config.yaml
num_hidden_layers: 9
positions: "rope"
rope_theta: 10000.0
rope_fraction: 0.25
qk_norm: false
tie_word_embeddings: true
init: "uniform"
lr_head: 0.00825
warmup_steps: 200
MLP neurons of a small language model. Each row is named by its layer, matrix (gate and up: input weights) and neuron, and shows model dimensions 176-239. Each number is 50 + 10 x the weight over its row's rms, rounded and kept within 0 to 99. A neuron's up and down rows have the sign that makes its largest values positive.
After each neuron's rows, "fires in" lists the words (lower case) most often at its 100 highest values on Wikipedia text that the model never trained on.

L5.gate701:59 41 50 51 51 45 50 72 38 54 26 70 50 50 47 43 58 43 63 44 40 59 57 36 28 68 51 43 63 39 29 54 71 52 45 69 58 64 48 53 58 47 45 54 52 51 42 35 50 71 62 43 48 58 43 35 35 52 52 87 44 41 70 50
L5.up701:48 45 28 39 65 46 49 58 19 40 60 47 43 63 52 61 59 59 64 39 55 53 64 50 48 51 50 49 51 39 37 58 53 69 43 66 58 58 29 35 57 61 49 43 38 56 52 69 50 55 55 64 42 57 61 59 57 55 67 49 50 45 55 56
fires in: "of", "000", "success", "successful", "use"

L5.gate842:55 46 47 50 47 46 47 47 41 21 62 41 50 45 47 49 48 37 40 43 43 48 44 73 48 52 65 66 31 49 44 34 56 51 44 35 40 47 48 59 43 55 41 45 34 58 52 53 57 56 50 54 51 37 44 61 72 64 53 51 53 64 39 66
L5.up842:50 52 62 47 50 38 39 43 46 31 53 52 36 68 34 40 55 51 40 50 34 62 58 55 54 35 52 33 52 56 54 53 40 42 54 48 59 29 50 61 65 40 57 46 53 53 53 53 65 70 46 35 46 60 45 56 48 57 61 46 31 44 48 31
fires in: "a", "an"

L3.gate1190:41 34 53 56 44 45 52 50 47 69 61 47 54 65 46 45 52 57 52 70 42 54 34 67 46 49 53 41 65 61 58 66 43 55 58 48 58 44 48 22 29 42 63 50 61 50 37 70 53 54 41 57 51 30 44 42 48 49 43 69 52 25 62 47
L3.up1190:38 58 46 57 59 38 71 42 50 47 51 31 54 47 59 72 59 50 64 64 76 57 35 41 48 48 46 37 47 54 59 50 42 40 32 51 42 34 32 49 35 56 77 44 53 76 41 70 55 55 49 59 51 44 46 41 51 54 53 36 55 50 54 46
fires in: "a", "one", "after", "as", "according"

L3.gate880:57 65 57 36 52 61 36 61 50 57 55 50 40 35 57 62 49 66 46 68 53 48 62 37 63 38 55 53 49 38 49 60 50 65 53 59 52 18 55 60 55 58 50 67 46 50 41 41 57 55 48 52 61 43 39 47 42 46 37 62 60 32 47 52
L3.up880:23 59 32 37 44 61 52 71 51 41 32 61 50 40 67 46 35 36 74 57 50 61 36 64 58 53 57 68 35 45 62 59 64 48 51 51 60 28 55 44 66 57 39 45 46 58 40 56 48 58 35 44 45 41 66 45 22 59 51 64 57 55 60 33
fires in: "guitar", "culture", "detroit", "cultural", "soundtrack", "destroyed"

L5.gate920:42 55 44 49 48 43 44 50 45 50 43 63 65 53 53 51 43 60 48 62 44 56 63 43 47 48 48 28 56 68 61 48 75 53 66 54 32 50 72 36 45 55 63 53 64 42 52 36 62 56 58 42 56 44 44 50 41 24 54 43 53 48 44 52
L5.up920:64 47 63 47 45 44 51 36 60 71 46 46 69 46 40 52 40 50 69 52 54 55 52 48 50 50 31 52 57 41 49 50 68 52 70 45 60 43 71 23 40 49 66 39 43 32 39 52 43 47 54 61 45 51 59 42 70 46 39 50 52 54 37 55
fires in: "band", "company", "committee", "group", "faculty", "body"

L5.gate1444:71 62 38 60 56 45 63 53 35 65 53 44 48 60 66 48 42 36 42 40 53 61 42 51 53 32 55 53 59 56 49 45 66 48 73 47 57 54 63 33 53 67 53 48 38 38 37 36 52 63 61 60 36 57 40 61 44 64 55 57 46 38 47 46
L5.up1444:39 52 36 47 49 33 75 46 58 70 59 45 55 55 50 49 49 66 24 56 46 53 40 47 58 70 61 58 45 51 35 42 50 48 45 53 25 63 62 47 53 44 54 60 47 41 47 58 40 57 61 46 64 39 53 27 51 48 60 66 45 61 50 51
fires in: "have", "make", "has", "had", "having"

L3.gate643:64 20 43 46 48 60 57 42 64 46 57 38 50 72 42 46 35 40 53 47 73 40 31 30 45 62 46 52 56 39 59 43 51 42 44 41 69 46 53 58 57 67 62 61 49 57 49 48 48 54 38 52 61 65 41 40 51 38 51 44 52 66 52 57
L3.up643:40 63 49 47 23 51 30 49 54 64 67 43 71 45 40 44 67 62 50 62 79 45 42 42 54 49 50 55 69 42 49 64 39 46 45 34 32 35 71 52 32 42 40 57 44 70 45 52 60 57 34 49 42 52 38 37 46 43 71 46 31 60 60 64
fires in: "center", "centre", "warfare", "spent", "editor"

L3.gate548:40 37 50 43 59 49 55 66 46 54 73 80 51 60 56 54 47 30 70 43 57 41 52 53 29 73 34 32 55 55 65 52 50 41 59 45 61 51 66 52 55 52 67 48 59 49 54 35 47 59 53 50 37 39 39 50 50 50 59 45 35 51 43 60
L3.up548:60 38 38 46 47 58 59 62 52 53 46 56 55 33 40 57 33 17 54 53 32 28 29 50 47 45 59 51 37 27 52 57 59 59 52 62 54 41 53 46 49 61 58 39 36 39 54 54 57 48 45 51 60 38 49 36 53 34 56 34 59 60 49 46
fires in: "guitar", "vocals", "drums", "cast", "bass", "piano"

L5.gate856:35 61 53 54 51 58 56 26 43 39 58 36 47 43 50 35 61 33 53 55 47 45 51 62 37 44 58 51 47 32 46 56 53 60 65 40 38 55 55 45 27 53 46 49 59 59 33 58 70 46 62 68 39 46 48 68 45 30 61 58 67 69 42 31
L5.up856:55 78 54 53 34 56 46 39 86 53 69 53 38 38 52 45 53 51 59 33 56 57 39 70 44 50 50 62 32 32 51 61 40 72 51 52 30 31 52 43 52 65 56 41 58 41 44 59 45 66 40 65 59 34 68 48 63 51 50 41 55 45 47 54
fires in: "work", "working", "works", "worked", "inchi"

L3.gate567:56 42 55 64 35 44 49 53 47 62 45 55 43 47 35 61 52 41 59 44 44 54 69 57 56 56 52 40 39 69 47 54 55 46 39 66 50 43 62 52 29 49 28 58 72 39 47 43 56 49 42 52 45 52 67 59 63 44 55 49 59 42 44 43
L3.up567:61 49 43 38 51 63 53 47 49 59 58 49 56 42 47 52 52 62 41 54 68 55 40 53 45 49 37 51 30 54 66 58 62 62 55 46 39 40 42 59 44 31 59 58 54 44 56 42 55 52 41 55 51 55 39 50 47 45 54 55 75 54 58 40
fires in: "had", "to", "have", "having", "has"

L3.gate1120:40 52 83 46 49 39 39 44 57 37 45 46 55 51 43 45 43 53 47 56 63 42 60 62 50 48 35 48 42 54 53 46 33 63 42 41 57 42 45 45 61 49 66 65 56 76 51 45 48 40 38 53 42 50 39 48 36 59 57 54 43 53 56 72
L3.up1120:51 35 40 53 35 80 66 58 47 63 45 78 46 49 39 50 32 56 48 50 49 58 66 67 54 72 69 34 34 55 48 52 45 48 49 56 64 46 70 59 67 51 48 38 50 32 42 57 61 62 51 66 51 46 70 58 45 42 47 44 72 51 46 54
fires in: "name", "history", "professor", "names", "champions", "officially"

L5.gate982:49 46 56 50 49 59 55 39 49 42 55 51 67 42 41 52 39 49 39 54 48 55 37 39 61 44 29 40 31 52 61 49 46 43 43 51 57 46 52 40 43 41 38 54 57 45 46 75 64 46 48 54 59 44 32 51 62 49 54 36 53 51 36 43
L5.up982:54 47 27 37 54 47 31 57 45 53 39 54 50 50 46 58 50 54 42 54 32 27 42 48 55 54 69 36 56 53 40 53 58 55 70 45 51 44 51 58 45 45 59 66 53 43 59 39 42 58 42 44 52 45 45 46 43 37 44 56 49 39 36 61
fires in: "as", "made", "became"

L3.gate1434:60 62 59 36 52 50 30 30 47 35 35 55 53 34 59 30 54 54 48 56 46 45 57 58 46 38 61 37 46 28 38 55 53 36 63 53 56 38 47 52 53 45 60 38 37 45 58 50 50 58 43 53 47 44 52 53 66 50 42 51 55 49 32 59
L3.up1434:69 51 52 60 49 56 35 46 54 56 54 38 48 40 55 52 48 40 59 58 51 62 36 38 56 47 52 43 47 45 35 43 45 45 27 54 63 57 41 36 57 44 39 46 55 48 48 47 51 51 47 43 38 54 64 55 52 56 45 56 38 53 17 43
fires in: "a", "for", "graphs", "graph", "awarded"

L3.gate67:66 41 65 59 51 42 53 24 48 52 50 69 50 42 42 55 55 41 60 84 60 54 49 56 67 41 40 61 38 34 51 48 50 59 57 58 51 43 50 56 33 54 58 53 40 51 52 43 50 46 58 66 58 61 51 50 52 50 41 51 43 62 52 50
L3.up67:41 65 55 44 43 55 61 32 19 47 39 35 53 40 61 25 44 43 38 50 46 62 47 57 27 57 29 64 64 65 43 52 60 34 32 43 61 48 54 43 71 59 41 49 56 24 62 52 48 62 47 69 44 45 57 57 72 50 52 55 58 36 49 59
fires in: "such", "his", "our", "their", "wrote"

L5.gate1038:44 62 44 59 62 39 68 39 55 51 47 45 53 64 47 32 39 55 27 37 50 38 52 25 59 52 46 48 40 42 57 52 55 68 48 50 49 58 59 70 44 60 37 51 39 54 45 44 69 49 45 42 53 35 44 50 32 46 40 57 42 47 29 37
L5.up1038:61 40 50 36 44 51 42 49 39 57 50 57 50 71 30 52 50 49 55 47 67 50 48 47 48 61 24 40 52 51 62 38 60 35 48 32 50 35 58 40 65 50 51 38 60 46 45 42 58 50 54 54 42 71 52 59 58 57 62 52 65 43 35 45
fires in: "used", "up", "well", "upon", "down"

L3.gate160:48 62 33 44 36 45 40 55 48 51 61 67 42 57 57 49 68 52 42 44 49 39 51 39 46 55 61 53 48 55 56 62 45 44 53 59 51 49 42 52 31 46 44 46 59 49 34 33 51 38 52 48 45 33 60 47 17 65 31 54 73 52 46 49
L3.up160:44 49 39 27 44 40 46 60 38 69 56 51 39 62 54 47 54 54 57 57 23 39 52 65 46 31 55 63 31 36 46 44 33 50 50 43 57 39 41 54 43 53 39 43 58 58 37 45 59 46 58 27 59 40 24 60 46 54 62 38 75 51 52 40
fires in: "to", "west"

L3.gate370:47 30 42 39 46 40 49 32 55 56 56 45 58 28 67 34 68 59 44 42 49 39 44 31 39 60 58 68 50 43 54 53 56 58 44 32 52 24 48 39 34 27 61 66 48 48 50 58 55 47 27 59 65 51 42 50 46 60 62 54 61 69 42 46
L3.up370:65 53 40 69 51 45 41 49 51 49 54 39 54 41 43 60 77 60 52 51 52 59 44 29 55 44 59 48 70 42 38 46 50 33 38 45 37 62 50 60 44 48 61 38 34 63 30 43 58 60 36 55 48 59 54 41 45 50 57 48 44 60 40 46
fires in: "as", "asked"

L3.gate718:55 49 48 43 53 60 53 42 45 37 52 59 55 57 40 52 44 50 34 37 48 49 46 30 46 57 49 42 48 46 48 44 52 48 49 71 48 32 36 39 36 63 51 53 34 44 56 38 37 42 57 44 61 61 53 69 37 49 42 51 48 53 53 43
L3.up718:46 49 53 45 51 44 38 33 38 50 61 52 57 51 59 47 45 54 53 47 45 74 59 63 50 50 50 34 26 44 48 51 48 41 69 53 36 53 42 41 49 42 63 44 47 42 48 47 48 37 55 59 41 72 49 63 49 38 51 29 43 71 40 48
fires in: "united", "southern", "continued", "preceded", "remained"

L3.gate1431:38 46 51 50 55 40 55 38 65 58 49 57 51 52 61 39 39 60 46 47 49 43 49 30 46 50 68 43 46 43 63 48 62 41 52 45 50 66 46 37 41 56 45 56 62 63 59 60 67 47 51 65 60 37 46 59 60 53 52 53 53 33 33 60
L3.up1431:53 35 59 38 49 41 53 50 80 51 53 46 55 42 44 59 37 75 53 57 39 70 47 42 51 39 48 39 58 52 44 55 30 38 47 62 50 40 48 56 57 41 45 28 66 73 49 60 54 54 62 39 50 51 46 46 53 45 48 47 40 67 56 42
fires in: "to", "and", "or"

L3.gate253:65 36 54 43 52 50 64 39 39 41 62 37 44 58 58 63 53 58 30 41 56 49 61 52 59 56 53 42 46 42 38 56 65 35 58 49 57 44 64 56 56 65 49 39 44 41 48 42 51 44 43 46 68 52 50 62 60 63 54 55 69 40 51 62
L3.up253:59 49 63 60 40 52 57 43 52 60 51 62 29 54 33 32 39 29 37 67 56 48 42 42 48 22 53 45 52 63 50 44 59 29 44 57 50 46 33 28 47 62 62 55 44 45 56 69 49 33 55 50 38 66 44 37 47 48 47 61 55 74 65 63
fires in: "made", "make", "offered", "gave"

L3.gate303:44 66 50 56 54 64 56 46 64 54 39 67 50 67 45 53 59 51 46 38 51 35 48 31 47 43 30 41 58 66 63 37 54 42 44 41 55 40 59 57 42 44 47 59 42 54 55 62 54 37 46 48 28 55 56 39 44 42 43 52 59 47 42 44
L3.up303:57 65 44 67 57 35 48 43 47 29 41 56 57 48 25 48 38 38 34 51 51 59 39 52 37 52 47 50 42 62 57 42 45 43 33 46 51 49 48 38 50 57 57 30 62 61 47 61 63 29 59 49 36 66 66 56 55 59 43 50 58 47 61 71
fires in: "following", "there", "away", "few", "these", "whom"

L3.gate458:59 36 62 56 34 29 47 35 47 37 74 38 61 50 42 60 66 42 49 51 41 49 55 37 60 29 57 51 56 51 39 60 32 52 63 63 65 64 52 48 63 33 56 42 55 51 65 51 55 54 32 46 51 52 42 35 51 59 46 56 65 54 48 45
L3.up458:21 57 69 53 60 77 43 55 38 38 43 48 49 47 49 46 42 62 48 60 67 52 42 48 40 47 54 47 68 42 35 58 48 53 45 40 47 60 56 44 38 58 42 45 53 25 47 58 58 46 36 46 54 63 44 75 41 31 61 40 41 51 42 48
fires in: "public", "computer", "court", "religious", "soviet"

L3.gate825:48 44 59 46 45 50 37 62 33 53 60 65 55 57 46 44 37 45 41 36 64 41 61 34 49 57 58 65 64 57 41 52 43 56 72 35 56 24 54 49 55 43 50 36 27 63 64 58 55 47 53 65 43 35 53 54 58 59 62 49 50 50 44 48
L3.up825:52 46 48 29 64 49 49 52 34 59 52 74 54 43 46 46 48 33 48 42 56 54 30 53 43 78 47 29 58 57 55 33 49 48 37 56 46 38 47 52 73 47 47 50 36 53 42 65 31 50 57 53 35 47 51 38 45 60 55 61 56 37 58 46
fires in: "southern", "county", "largest", "little", "west", "dallas"

L3.gate1268:47 54 55 36 43 46 42 66 46 65 57 53 45 35 28 66 37 55 43 56 47 45 58 47 45 48 44 43 60 74 41 34 62 58 44 37 63 40 63 47 46 31 64 47 42 53 63 49 41 48 41 60 37 61 53 56 46 70 54 64 35 34 62 45
L3.up1268:47 38 38 46 46 39 21 63 47 48 53 48 61 44 20 49 53 52 51 56 65 58 37 63 49 47 50 45 63 51 49 48 39 52 35 57 55 34 56 46 54 52 46 41 51 42 51 44 45 28 51 52 69 47 66 39 46 40 49 49 53 60 46 66
fires in: "site", "ministry", "institute", "association", "union"

L3.gate621:55 55 49 46 66 41 44 40 56 44 46 66 39 46 52 53 44 50 40 55 53 53 58 50 44 49 51 39 53 65 42 52 41 62 61 40 49 48 53 49 35 35 31 51 50 39 43 67 45 40 55 59 40 57 53 42 48 67 09 54 68 56 54 36
L3.up621:48 49 50 46 56 48 49 45 54 38 43 48 52 41 68 60 44 47 58 65 56 40 59 48 53 54 58 67 51 60 55 56 42 38 62 49 59 56 47 57 58 26 30 43 61 52 48 50 49 62 59 47 41 28 59 54 57 52 31 52 47 52 53 43
fires in: "to", "help", "helped"

L3.gate1193:29 60 62 44 58 58 60 51 71 63 78 45 36 44 59 63 53 57 50 39 52 51 36 57 66 38 68 51 57 51 39 57 52 52 31 36 47 30 61 49 13 50 32 50 62 53 50 34 35 39 54 46 46 42 38 46 46 60 35 62 56 38 52 46
L3.up1193:48 49 49 40 46 47 58 55 48 44 41 58 40 53 55 33 42 62 52 46 51 43 52 34 54 48 51 51 64 53 44 49 53 46 48 46 45 46 49 51 42 43 51 40 49 33 38 52 34 44 44 43 65 53 63 57 53 55 34 51 35 43 69 70
fires in: "on", "via", "decisions", "distance"

L3.gate1485:49 46 42 51 31 58 65 41 61 56 39 26 64 49 54 57 55 43 42 45 64 63 50 55 48 43 61 56 50 80 51 54 51 49 44 50 58 52 60 47 61 51 68 53 54 51 39 45 37 64 53 42 49 46 55 41 53 59 53 47 64 37 35 55
L3.up1485:55 52 43 60 47 58 54 50 53 32 42 34 63 53 57 48 62 42 20 31 41 52 44 41 64 52 51 62 54 45 63 61 38 48 56 62 51 48 68 50 57 60 66 52 57 50 41 47 51 49 60 61 27 63 47 57 38 62 58 39 38 29 27 48
fires in: "two", "four", "of", "three", "various"

L3.gate17:37 63 42 66 45 46 43 47 48 49 54 48 58 34 65 52 70 42 55 46 47 48 63 47 57 63 60 59 45 52 33 33 46 24 37 46 48 66 71 52 74 50 46 64 66 28 50 44 53 70 33 42 67 56 46 67 62 53 58 37 60 42 69 41
L3.up17:40 47 55 46 42 56 60 43 31 56 32 44 48 49 38 54 17 46 35 43 46 33 51 66 54 65 74 50 60 33 51 53 55 49 45 65 36 35 57 47 50 45 55 62 50 70 40 63 45 62 57 45 25 54 42 55 64 45 40 35 49 59 45 66
fires in: "of", "fell"

L3.gate565:41 53 37 48 47 46 30 45 59 39 57 41 63 54 57 63 50 47 37 36 49 41 47 50 59 36 39 48 48 39 41 47 45 45 57 40 33 47 40 37 47 52 70 53 52 42 57 63 69 48 49 51 37 49 63 46 64 20 58 63 67 50 57 36
L3.up565:53 49 69 59 44 39 32 53 51 58 41 49 49 43 30 44 60 44 59 47 54 52 41 52 32 53 64 46 39 50 45 60 45 47 36 37 43 69 53 48 38 52 59 41 67 56 52 43 34 51 46 76 34 47 39 52 44 46 57 59 35 39 49 40
fires in: "board", "committee", "institute", "ministry", "commission", "parliament"

L5.gate1410:56 64 44 65 59 47 57 48 52 37 58 75 34 56 52 51 52 40 31 36 50 47 29 39 44 47 38 29 60 49 48 50 33 56 34 55 60 23 33 66 30 61 58 52 75 50 49 61 38 37 53 67 49 49 41 58 51 35 56 45 50 48 31 50
L5.up1410:48 53 48 44 60 31 50 50 53 76 41 54 60 64 70 51 50 57 59 35 63 62 64 36 44 41 42 42 45 54 55 54 51 72 66 59 36 43 45 50 34 48 42 59 48 48 67 60 54 52 53 57 40 46 44 45 39 52 38 37 49 45 45 57
fires in: "at", "from", "to"

L3.gate1404:82 50 37 56 40 43 45 49 50 57 39 33 41 62 46 42 57 69 56 43 40 35 54 48 53 34 45 60 52 51 72 54 43 58 59 40 51 43 50 37 31 52 50 47 69 44 55 37 57 44 44 63 52 53 53 45 48 45 67 44 59 54 63 30
L3.up1404:47 55 58 57 51 57 53 29 51 60 63 28 43 47 42 59 37 45 61 39 53 58 47 51 59 52 46 50 63 41 55 44 49 55 36 59 37 62 46 65 55 39 41 55 48 48 32 39 54 46 42 58 51 53 68 64 43 51 46 67 71 57 44 70
fires in: "gold", "date", "golden", "chicago"

L3.gate427:40 40 41 43 37 52 62 48 50 49 43 52 41 50 51 52 64 49 61 42 68 65 42 36 75 63 50 51 46 58 38 58 73 55 38 64 31 69 57 47 46 53 53 33 33 51 62 63 39 63 60 49 64 58 40 50 55 35 35 44 34 32 58 49
L3.up427:62 57 43 42 59 42 68 57 62 48 43 59 47 27 52 46 63 44 42 51 59 46 61 53 61 52 71 63 36 61 41 52 66 59 50 56 50 42 61 67 46 63 53 53 38 51 41 55 62 38 53 52 49 42 57 42 53 50 60 42 50 64 50 66
fires in: "is", "was", "titled", "website"

L5.gate1416:42 55 48 45 49 59 48 45 67 52 67 30 65 47 69 27 44 39 46 45 54 29 62 29 48 52 48 50 44 67 50 52 42 63 45 49 62 44 48 63 47 51 63 48 45 41 52 48 63 67 47 42 34 56 51 55 34 53 36 47 58 29 44 60
L5.up1416:49 50 66 77 68 61 45 55 65 76 51 45 29 64 42 57 59 28 44 58 57 28 42 55 60 53 45 43 47 40 33 55 35 53 45 41 42 45 59 56 35 43 45 56 36 47 51 64 46 28 53 50 32 45 46 29 61 49 30 68 53 66 55 46
fires in: "to", "help", "and"

L3.gate449:54 48 49 34 64 51 31 56 56 37 58 64 40 51 63 75 57 40 39 56 63 43 64 51 55 61 67 49 40 53 54 60 28 46 54 51 58 50 56 51 50 38 42 66 38 37 63 57 52 57 43 38 59 58 41 69 60 51 41 58 57 49 50 47
L3.up449:61 45 51 17 50 64 34 61 56 50 48 69 49 66 52 52 62 47 56 67 62 39 56 77 52 59 46 46 51 63 53 49 55 67 45 53 43 49 47 38 51 39 61 63 54 39 61 61 51 55 50 38 69 66 54 48 52 57 44 47 52 48 64 58
fires in: "would", "may", "t", "not", "should", "might"

L5.gate1227:52 78 49 44 51 59 61 67 49 53 26 50 47 57 57 43 40 60 42 49 48 41 59 43 71 63 65 31 46 57 35 23 60 36 47 61 40 29 57 40 55 73 58 61 37 54 45 38 46 40 48 44 34 59 45 49 54 67 40 70 57 45 46 55
L5.up1227:33 42 48 63 43 46 49 48 58 65 64 49 61 54 54 57 64 46 42 44 72 51 22 52 51 58 58 57 37 34 45 55 43 39 56 47 72 52 31 41 51 42 56 29 38 50 45 41 53 46 63 57 47 57 46 44 48 62 53 59 55 68 52 50
fires in: "well", "it", "to", "part"

L3.gate736:43 52 58 44 45 58 64 44 52 44 29 52 55 46 38 55 76 60 38 61 48 47 55 44 59 49 65 53 42 41 58 39 53 33 47 42 49 43 32 56 53 60 66 43 47 50 44 32 55 49 44 44 37 64 43 60 64 47 42 66 43 67 49 46
L3.up736:71 59 48 65 58 44 52 65 66 44 66 28 55 37 65 29 51 51 59 53 41 67 52 64 28 47 62 44 32 67 58 38 28 51 44 62 57 47 46 39 48 43 60 41 44 61 59 44 49 45 39 57 40 51 60 55 51 37 56 48 58 45 39 67
fires in: "his", "my", "our", "your", "unknown", "one"

L3.gate870:51 34 42 57 43 51 55 36 55 52 56 47 59 46 53 55 55 53 49 59 48 52 55 41 67 58 47 45 53 47 44 65 33 76 48 38 50 61 50 53 61 40 73 66 44 52 53 45 38 34 37 43 43 47 41 34 82 59 44 48 58 37 51 51
L3.up870:54 61 55 54 59 57 71 53 41 29 37 58 49 45 71 59 49 56 42 42 61 61 61 43 68 47 42 49 41 35 50 46 41 63 40 55 36 45 65 56 50 52 58 66 57 62 42 49 51 44 60 57 51 48 46 68 42 40 57 46 40 58 53 62
fires in: "began", "founded", "started", "launched", "starts", "starting"

L5.gate1365:42 36 57 53 31 55 47 41 44 39 41 70 54 48 52 69 24 57 51 57 58 41 54 35 55 37 64 42 51 58 39 42 49 49 29 49 48 54 45 59 53 54 48 69 74 47 40 41 55 43 64 34 51 54 36 47 42 54 51 44 53 51 56 57
L5.up1365:44 55 49 48 50 50 49 44 40 57 64 38 51 31 56 62 58 42 41 52 65 63 60 43 45 43 51 25 33 46 18 46 35 48 48 50 47 50 50 51 61 50 52 50 49 44 72 60 68 60 69 48 62 48 41 53 59 47 43 69 47 57 41 47
fires in: "on", "over", "off", "away"